{
  "num_hidden_layers": 11,
  "hidden_size": 640,
  "num_attention_heads": 10,
  "num_key_value_heads": 10,
  "head_dim": 64,
  "intermediate_size": 1920,
  "vocab_size": 8192,
  "hidden_act": "gelu",
  "norm": "layernorm",
  "norm_place": "pre",
  "norm_eps": 1e-06,
  "positions": "learned",
  "qk_norm": false,
  "attn_scale": 0.125,
  "bias": "qkv",
  "tie_word_embeddings": true,
  "parallel_block": false,
  "init": "normal",
  "init_std_qkv": 0.0319,
  "init_std_o": 0.0,
  "init_std_up": 0.0319,
  "init_std_down": 0.0,
  "optimizer": "muon_variant",
  "learning_rate": 0.00111,
  "beta1": 0.9,
  "weight_decay": 0.098,
  "lr_head": 0.0048,
  "warmup_steps": 200,
  "schedule": "wsd",
  "decay_fraction": 0.728,
  "decay_shape": "linear",
  "final_lr_fraction": 0.0,
  "batch_tokens": [65536, 131072, 262144],
  "max_seq_len": 1024,
  "doc_mask": false,
  "train_tokens": 997100000,
  "max_steps": 7738,
  "dataset": "wikipedia_en"
}
MLP neurons of a small language model. Each row is named by its layer, matrix (up: input weights) and neuron, and shows model dimensions 368-463. Each number is 500 + 40 x the weight over its row's rms, rounded and kept within 0 to 999. Numbers have three digits each.
After each neuron's rows, "fires after" lists the tokens most often just before its 100 highest values on Wikipedia text that the model never trained on.

L7.up772:518484472501524482412457500548511447501424551476458452476508403564504535478456506520466535471470455475524445493487496517518491510448504481483512464464539483479443467515531489571475473437515558498576507539506528441498533560468482518557518395537508553541493500449583554493554529514494506532
fires after: "\n", " 2023", " 3", " 4"

L3.up1399:449528511529491464591514554498569483492513470425536526468479487475492525487375551548403511464463544509422454551501445455501530481496491497497519419549527488529480486525496484477492544495562500481476540527508489463457512506510526492486430501463468456544471493464519558442483518484475521562
fires after: " the", " an", " a", " The", " A", "A"

L3.up1090:446457488536448506512484484500538491486465485464474487504490427506500559539454456468504497486469496508487486631493532501620492437496528466491558436452479547420504526540538547519546484526517478386494498564537507518546523496587470537496418512501500509604569497475437478500450565489469521495
fires after: " P", " f", " F", " p", " Nov", "p"

L7.up722:537433537535432477498523564493435486495505507551451514501496511507442489427414481454471466483573473550473498567475546360500424483519558552490475447503600516534460551517499511429495486454522491499507574514463494506519499537522505505506510486510496500522430472546517563456455567527516475523
fires after: " |", ":", " 3:", "6", " 22"

L3.up752:432496537525524485532582469500546492529480506508508455477484504554472441485475451485503520508557466515485464452519490519562498498468573475461478539492539507467461542505485562513493488522522541539479580470501475526491447457485530451492512530515580514474503447539498492457521484512458570534
fires after: " h", " r", " H", " R", " b", " (b"

L3.up1402:555583561503464646498450489558494470531463430450450578490497497497522512489561494513526410413500512535478475521487506543572513517583518516527535506520502493517510448435505457482525457493537506437447495481534528498507498529525594522539481470453538460539559535435497526499491464509569487573
fires after: " f", " d", " F", " D"

L3.up776:514521452533504395508530501490454584547476482514520461490432517468421520465445604516424463420484482496402536514534471485573525493475520485497442484481487485444424531528528525515502494505439485503508531601495504484508490527407528546525501468566558483542442456493409547464497473518467502495
fires after: "\n"

L3.up208:503449498517502499499553455471504491537509458545426511537467472512436529517469573559441467496427518469491541505496523424448511519479486455529440545476492412499509431460497474543552509502492472479489486506504477498472448535479513496515445462570474481482502438576429542531492518543458438582
fires after: ".", "y.", "es."

L3.up1268:457525545484438475525495484505506481574537457470518474521605493438531551432505518509544437516522477490474483454517500487485523486507475431510557429510535436508550563486518515537490481536463463496495522577515544474504471425462531525462477513526508525452532554536513525457545516497480451510
fires after: "\n", " the", " a"

L3.up893:487461465531441477517532493481522489516524410496493458493455590465486531557486480450429442571528502441500550546565487534525510565509452490547521512494534481452577533512491461482489547484488522507491532551557497564487560584507492431512500452435568531519556511441470476547504516506552511495
fires after: " at", " in", " In", " the", " During", " At"

L3.up663:517467504531437507535487513514505477440569431479513454440501465561552498572442501481484471497479489472510504542529560530502564447538541502456616488519497575542478491548492437502488442477493453528475568488508502527438544446433509472497475481432502524498492475456480446562491442452473495505
fires after: "\n", "|", " Total"

L7.up796:532464510514457517492476478504505417530557450500500483547507537490498538515545519494478556472525553479497483553510482526377483515559475560525480515537536509501482496462563529526524538481533521504472543464456392573471527400465458450484538536531488532490491522550562490461527532467512550492
fires after: "\n", "um", "-"

L3.up1089:556475469511544448531463389491512470494464420459475420471530433449516522537541507485563529518450485506487462480543457542506554507504512479466504497463520422530509590446500479525419489522480515466483433482526492550526586480602522493482494475513553528458493485511558534450514557499542525559
fires after: "\n", " \"", "-", " +", "==="

L6.up1631:551462538425533576526532470511577482492478508473563460548491516499545535475484504469512461502513460506525558544442454530513464520531500469551513453520539415479517460537432541476448480465479540550454541506554455502469483409467453464505478488542480488470481444497505453557520525471448526541
fires after: " m", " in", " M", "rem", " on", "m"

L3.up1159:558497507541547532490516486413472502495495454534427501560521467451509505413562567503397455467424503532507534477530450456448610496464531471491459523453501411474415457526482542605565537433471540450475514488500531518522460540431536525457505554561449494483434504450531574569497506481519441540
fires after: " and", ".", " well", " but", " the"

L3.up1855:461464494483551517483612475516527462532546504588483627547476517499533547475552461513486558483491486404475471466479505539493517515462516466467504456526547584477496475512495505483460514559545452541493537506465524531538520539510511422509504499575504530465511517437519474482555499478470517559
fires after: " one", " all", " group", " set", " some"

L3.up1361:539543510494494485485486506417475530474551559532578411439521482513485514488542495515509435477598525565477510538551528437512529472472530542498442498510521506478479542467518513519488473452479530534485552458480513560496513413514511477503514494483471512510533471575410461434435505518583505560
fires after: "\n", " ", " hold"

L6.up1398:406521468516507487456468513498519494459454549442486532560545481481550508487533477516533422448511455583494519462482437420434535525531462544475508474502474442432509500470534521469483493461454464495502465497492519513476500498437522480481496488515530454501529546519509476515552508586492475534
fires after: " the", " The"

L3.up454:498451413560539502461532448475513469562453483455491454571502523488535487505439524499498523452499516488579476540488489480570561515395490473470508434467478507442494423490517517506509510442460504497460479521510533525531598534477389460518457489426426454499516471495550507504542585500526444481
fires after: " A", " O", " Y", " o", " E", "A"

L3.up1165:562435516533522519565507485484484572519503473457557518480485533461437524460509535513518564486502478533478480476557510489516440496433481506504490489431554530517458492471544462508521481425509473499523520482469568530537496453435506552461485507475457504476429465511450477621516524488480437483
fires after: "\n", " Party", " Title", " Year", " ", " No."

L7.up43:486582535531459530553533480546450529453576490528418522436520547484579484530645483530462554500498549467481499513560516502471545499488515450504544572516494465507453456502436522481522429468453518489510452505486458480498526493536475481457497486549514452456578493465560513522498443481426567443
fires after: " |", " a", " A", " his", " in"

L3.up878:539510512459512498547533458466482531463475508456532444509497462475495476505493513571544431449576513558514497540483487477517450529431552492483621482483481489495577515475500498527528522451476454494508567535556559508502484553526463521469431480488487554553532487564539496475511455440540530472
fires after: " at", " on", " the", " to", "On", " in"

L3.up507:518484512531499473561548520515471484555519523465484521478481436500420525505554493513501456489497489512521491441539512502427459443594469486454549487476469404492501537497462472496529482455382495413468439518559451578522528489546532520443433534562538473451530464554569459475492510496481516538
fires after: " w", " St", " st", " Rock", " W", " sett"

L3.up321:522474465464519506520554538462485513479518574494551475455466431532509532524423431489482534431548511459483494481509491464545523439485507456472449468459491508494501608511518558591472526569524442438516496457460467502480519475505485486557488443536501515524583529513498488528499490478449444569
fires after: " G", " Gr", " st", " L", " g", " heav"

L6.up227:495514511513519460504558503480494453527501441454556498511488548500468548428464534490516546421472515467483572543565512487473534536492507497522441469566521519515494451495496415434527521466535478464607458627503501393408508483525503518446477474498555466502476466519494475510556514434487495487
fires after: " the", " in", " Al", " a"

L6.up636:553448538497559501467512491453526486499466587452480471465502603494508435476504523526521445520503529547492570546434516491486534519539510473523514487508498472531522511520520498507526508483456507530500529446537483539504554490470446547485462500494466469529446542438475467524471543436395550506
fires after: " |", "|", "-", "\n", " On"

L3.up1384:463483527442539475520505486484436507529517514493528523476482492535477507442510506479517467510523474454551520514480473529538501453514533530447560475487457464509436510487519485587534490482446463453566487492488553473533482489501545480484521465558486468533402544538383535525529492515513530515
fires after: " on", "On", " On"

L3.up266:397476468550481535472547495559531504491427474458467479487501482554509459512456530477523448508486440426528531500536491524512534514487583404494491560513502552446461541512418530515537460578431473372537507517520532500498554519466454420528509544521504521447502488502556526496487472506570477516
fires after: " G", " g"

L3.up815:519426563529536468533553479518529501497561506530541467474549482465495524476503518552425501531505511451368438488536504435518485552482463503509554526534531436487492493520556500491548480490558483530514554494456476468471485393515534510512538541521460487515425488529475429558491469483571499474
fires after: "g", " the", " first", " U", " Supreme"

L3.up712:484476500537517448501532480385520520461484555487486464513542492448495479554493518498464526485522520555465541529413457479461525500520484496505531561454490436506504435549499523531518451513506510570454393523478495575522515489458461489473426500527522540537505601437412565480506554511485497511
fires after: " and", "\n", " well"

L3.up594:485457513521537523477534527475511518505542472505475497589484554425496565509418513460466503536468498463483515501498526498463481482441507492462574525479475477547441529408553430517469515552531540403464525509508484539510534499427543495519451501486513509498522502505485562472519452437478521438
fires after: " October", " November", " August", " September", " January", " May"

L3.up380:492412484502518497504516461533390502563551521482479450478468442453455495508480514478532518496514470438452541533535521456471535506535486482515497501475509474453496317500490430544416487529512441430516516422486498486593505484540479523584448514458474495539454556629458510493545516467532506473
fires after: "\n"

L6.up532:562565497510513442542469504569445572493544500467499483472538546412526482472476441518555530513481524461566515517538502476417524492431507378543486506468510559528475464557465466561442462457517494483437485533513481517554478466542435499492574526494470559481493496463488577498483560396478545505
fires after: " A", " for", " in", " D", " a"

L3.up1438:550481458501532468537508511549525508475550551429515484564548469554461485516463484483459480510507507450418511409549494517481478493431497530428538502484495533483481538499483444505510503535495517480541519574452497543529578481498440468541598561443463551513481519464513477452555535453499493534
fires after: "\n", " K", " T", "P", "K"

L3.up666:460450517494495510540529459507422516500516545442530566484514508509560420475509564478505483506521551471516494480438539491504551553459466475571548458517464493484477505507542441510489502547479464514519495457445509467479567513518551483522519494452464499552500541459463460446542558458414466502
fires after: " G", " J", " N", " P", " E", " C"

L3.up52:539507448501514527541484500520541525502461495491481559603561576463508485542536517467432397469546518532582512466526543549544549456504443519497524499508465479553422548513447549433516522456502522505516511470443492501470495523511557483491456500461536462538450463474494489452498497399493526478
fires after: " p", " P", " V", " n", " Nov", " N"

L3.up103:482499462453482489492473513468545435476514525502489428548511459538530501520478480534544500491492530575489476508509561439553553486524545501503598496473441498498438465486440545546499443409485530533471429537460495531475553546457519563498424487494428532462522529506432555484414480501579521579
fires after: "\n"

L3.up416:507350510558509413503500471543503476483492468450507508532447484487498408480460441461426485535465463497456480498539514556545518472490462542572568492489514526514527571518474499510417489483482498472558485537497505521470523508562473526453532543559466468515504520513492461462534466459469540563
fires after: " r", " R", " Gr", " Tr", "r", " t"

L3.up993:491558487522508462519467541504506472507530493482557439486488477516499453456430625501492525492504494469446419560549524512495573510449471516499499506528522473516462504500505485548486496399584566418495486501466502457498384519521423534442436425492553525476448597515521544535531462494471490547
fires after: " a", " an", " or", " as", " A", "ro"

L3.up707:505499459467554480524490531518502533437515521427535409452434453484463512451484467492481529480502477505502526522457438481535479423445543474476378426528470483514546575434543481498453434513411463429525540465575547530425523439540526538497512541456550543399448464544474504537520548531442471496
fires after: " J", " n", " j", " N", " Z", " (J"

L3.up1790:491507525516508488519540474454518471519505442511464506550526506472485527514396582518457477519389519496450523539494506448555470523459569467595430519491554484503506378482501490636482483503508514513510480516530522499488499549476450495541497459523509468526511515533471528593489481454487458521
fires after: ".", "s.", "\".", "es.", "3."

L7.up1321:491514508476402455425494464472535512423542504556500529510453452536522499463479533539508447441418529465441472549549488433473509492546507483523607549459542419442493484523436476474464547512517549525501425502525467541513530542436564519505466550511473510509562584526572518499390556484446455500
fires after: " |", "|", " and"

L6.up870:541484498572392457435501450511427541427490462470475452567459521486434448495551549498483429487414464433441481471472529513500528553493500509505510559438451456524548434511492523418522491540498588440506486487477566472529545423537494531577542481507510508452508556530493471539509478519418497528
fires after: "man", "um", " Z", "ear", "og", " G"

L7.up1589:443413496432432474497488478506545593446531502412493525559508431508539477488455471534498500503472504460444499453562552469467469497510540439495475471528550430519541472512449455503434482542512508486463476423510549505515558505536459538483511455490495494474463560464510448602495437428532477542
fires after: "\n", " song"

L3.up532:512528552484529493542503534460501533499457488506523426481489456471497461435533491524540530587537534482469508505489554427495477442540539569508549517472466504501521502495554481506481467465489544500516520470549554459554535524458576565600511468570428507540488443587484560500515504526438546645
fires after: " ", " 1", " |", " 0"

L3.up255:507426494485539497481521482450525525496520442469485540520595485500424497477469501531445522530510451490442496520545463424527577559497507429526491481541439466495507458499520486517454489497537463468464530485507501489541524510493447486454465530483541551468435500496504495528496522518476539489
fires after: " the", " The", "The"

L6.up275:468453456518493506499572441517526505522527512524502502504539512467498504507439522443431509536523492536488492492521527513522590535581530530425514466426496489516502533548477440450500549468486563547436435557451479537551501506484486425464483487413556503534503618513420514523421529443499484504
fires after: " |"

L3.up960:522469434485527472539570487496445538461473523540467457505531502480374511443477551457534430476429528478526479503474426492441451526452513491515501510438498507553562562527491517478526503562482497490543481512530524450485506496571463500475534485495452529517476504511377493540563594408490522553
fires after: ".", "==", "==History==", " ==", "==Career==", "ography=="

L3.up1343:493560456520498554479488418459491557536561449464576492480567517438502483573505500453453506511539574506481494497436536525520475545488508506482525532550539537465464523509549515566523510512592510495506512586477486508532534506520509490496407515516497478474504542504544501541483506486518479457
fires after: " in", "In", " In"

L3.up592:515490519536485490497496519514507517471450491573506581509561497515361504467497463446460485500502399498568554540452468477468485492542462516482435507462524528515446506499463538500456480491473452507490604453471467435473422455568504477517510472490521587475473520538485516496525535444486515505
fires after: ".", "3.", "s."

L7.up1625:502538506493487495496445561506438451516513462527554450523496487456499466533515489435528480526494445465417518506521551431483489492458490479499478490449503506510473418540434548473560534498482570490496535535549558497563560477541506520503411524483448460549466518524520473574499515498492424485
fires after: "\n", "eb", "-"

L7.up1621:539582523455518489489443481474425540515503544538436550506436483526537497443521511470571438502571446535452525563477486577465482422431437465497499548445493500555513467436500443543506518488468517525482525494482489523500493527486534488519524474500503504583434502427478516495584542500523538419
fires after: " |", " 1;", " on", " born", " (born", " 2;"

L3.up1241:561549508539474504449506495438536522475514500527526434476500519562484495465409576511451515506496479532481538516508460468548542587440488449455517502539518502466392448490488450499536542447529478472543572630481513489553532459530453476433463538479546563452497478408451533532536522445428554506
fires after: " a", " an", " A", "A", " in"

L3.up350:535464461541542530495562527505495493423511531478555504483506521571478528541556426519459486544429498500526437462511493530471515467443390480537440530509449512429502558515516515570510555454499499446505462481537500495515563453527550537539482483592525508495530419383473569514465432454535522618
fires after: "\n", " the", " The", "-"

L6.up1209:453469503528458527514543502492530461506531458539528469525526568512495534483481431553506511497536523517527508499500439544512505403496500519502488512474516539460458477493536524566447496557493490475498539514569518525515464478531532484485552555498535526480541461551492553551452506459523466508
fires after: " |", ")", "|---|---|---|", " director", "er"

L3.up1155:585544581491505450526513453481526450526463450529520536482569404568493501490543416461442545493536516532374534522497500468440503524541382476497544536471504508519599420510542511512472508493532486437474493467497516473374527433521547505478471506455546488486452553441521505530450523434513506533
fires after: " the", " and", " The", " so"

L6.up1433:459492480474577448467473463528464485397538526538528473480513470450419477518523494550463483517495461513455550449628455573474444488483503463558510540498503580475448545539509510503489579534519466515452534480489499484513525414540519551426523502506471536456500459438476492540494470469510474512
fires after: "\n", " the"

L7.up1401:473561539574521444436458488526453475505511491489501431532543528535521454544503554574450485536526486535524459517505512457450561561419517504511523478484510542517467415443525545545432491506528536541485529461483492479515539511490487505511513475546547551517487465556497438507479490532558521497
fires after: " |", " in", " of", " V"

L3.up1625:487484564539492569531479476508498496556544615505549491596490461532552522525525496560507450467545494538489500428472562466458570514486503488491460512474485464475430466534487451453534417480459501469396509506466401499489515411438512494504509543514495431553524487474518594555426460492440465496
fires after: " and", " well", " rather"

L3.up1724:471510458467477534440546429474524487454420461486446519556479553500455458510488482430526520461412525485477534433534454534400507536487473570549471474486485511563491489576520540478488482495547511506521512516484557516433525456541543521524480505432458482445519538580417492486474490526496524497
fires after: "\n", " the", " was", " is", " ="

L6.up529:424565476482510532523563480503494571466564541504503475532474487509492489465435505513465487476505509525518565429545488550442477454539538457512475522568616449478529490540538521485486452575499537491556480434538548486424502407559545556551529501509544491423581476487450506532489452458481520508
fires after: "\n"

L3.up184:443440500570506569459464461454522507493470487458487465553468426509479435494453486416484566478494409531443475552505507500485501489444554469464528538484534503515486490510549596458527497556524446515609481528416441559531518494514475466557520475470478514490513545498501489581485507574516491549
fires after: " |", ";", " and"

L6.up1791:468489533506541485486455421527515519500513474551474525483505521504446491448486538499525486503550502489499528583491505532412496451456491513507498475482511483459422554458469487521496500413474480498585517454453540462508442526542446523498391541463515513520463513539443562488539620487451527425
fires after: " on", "On", " On"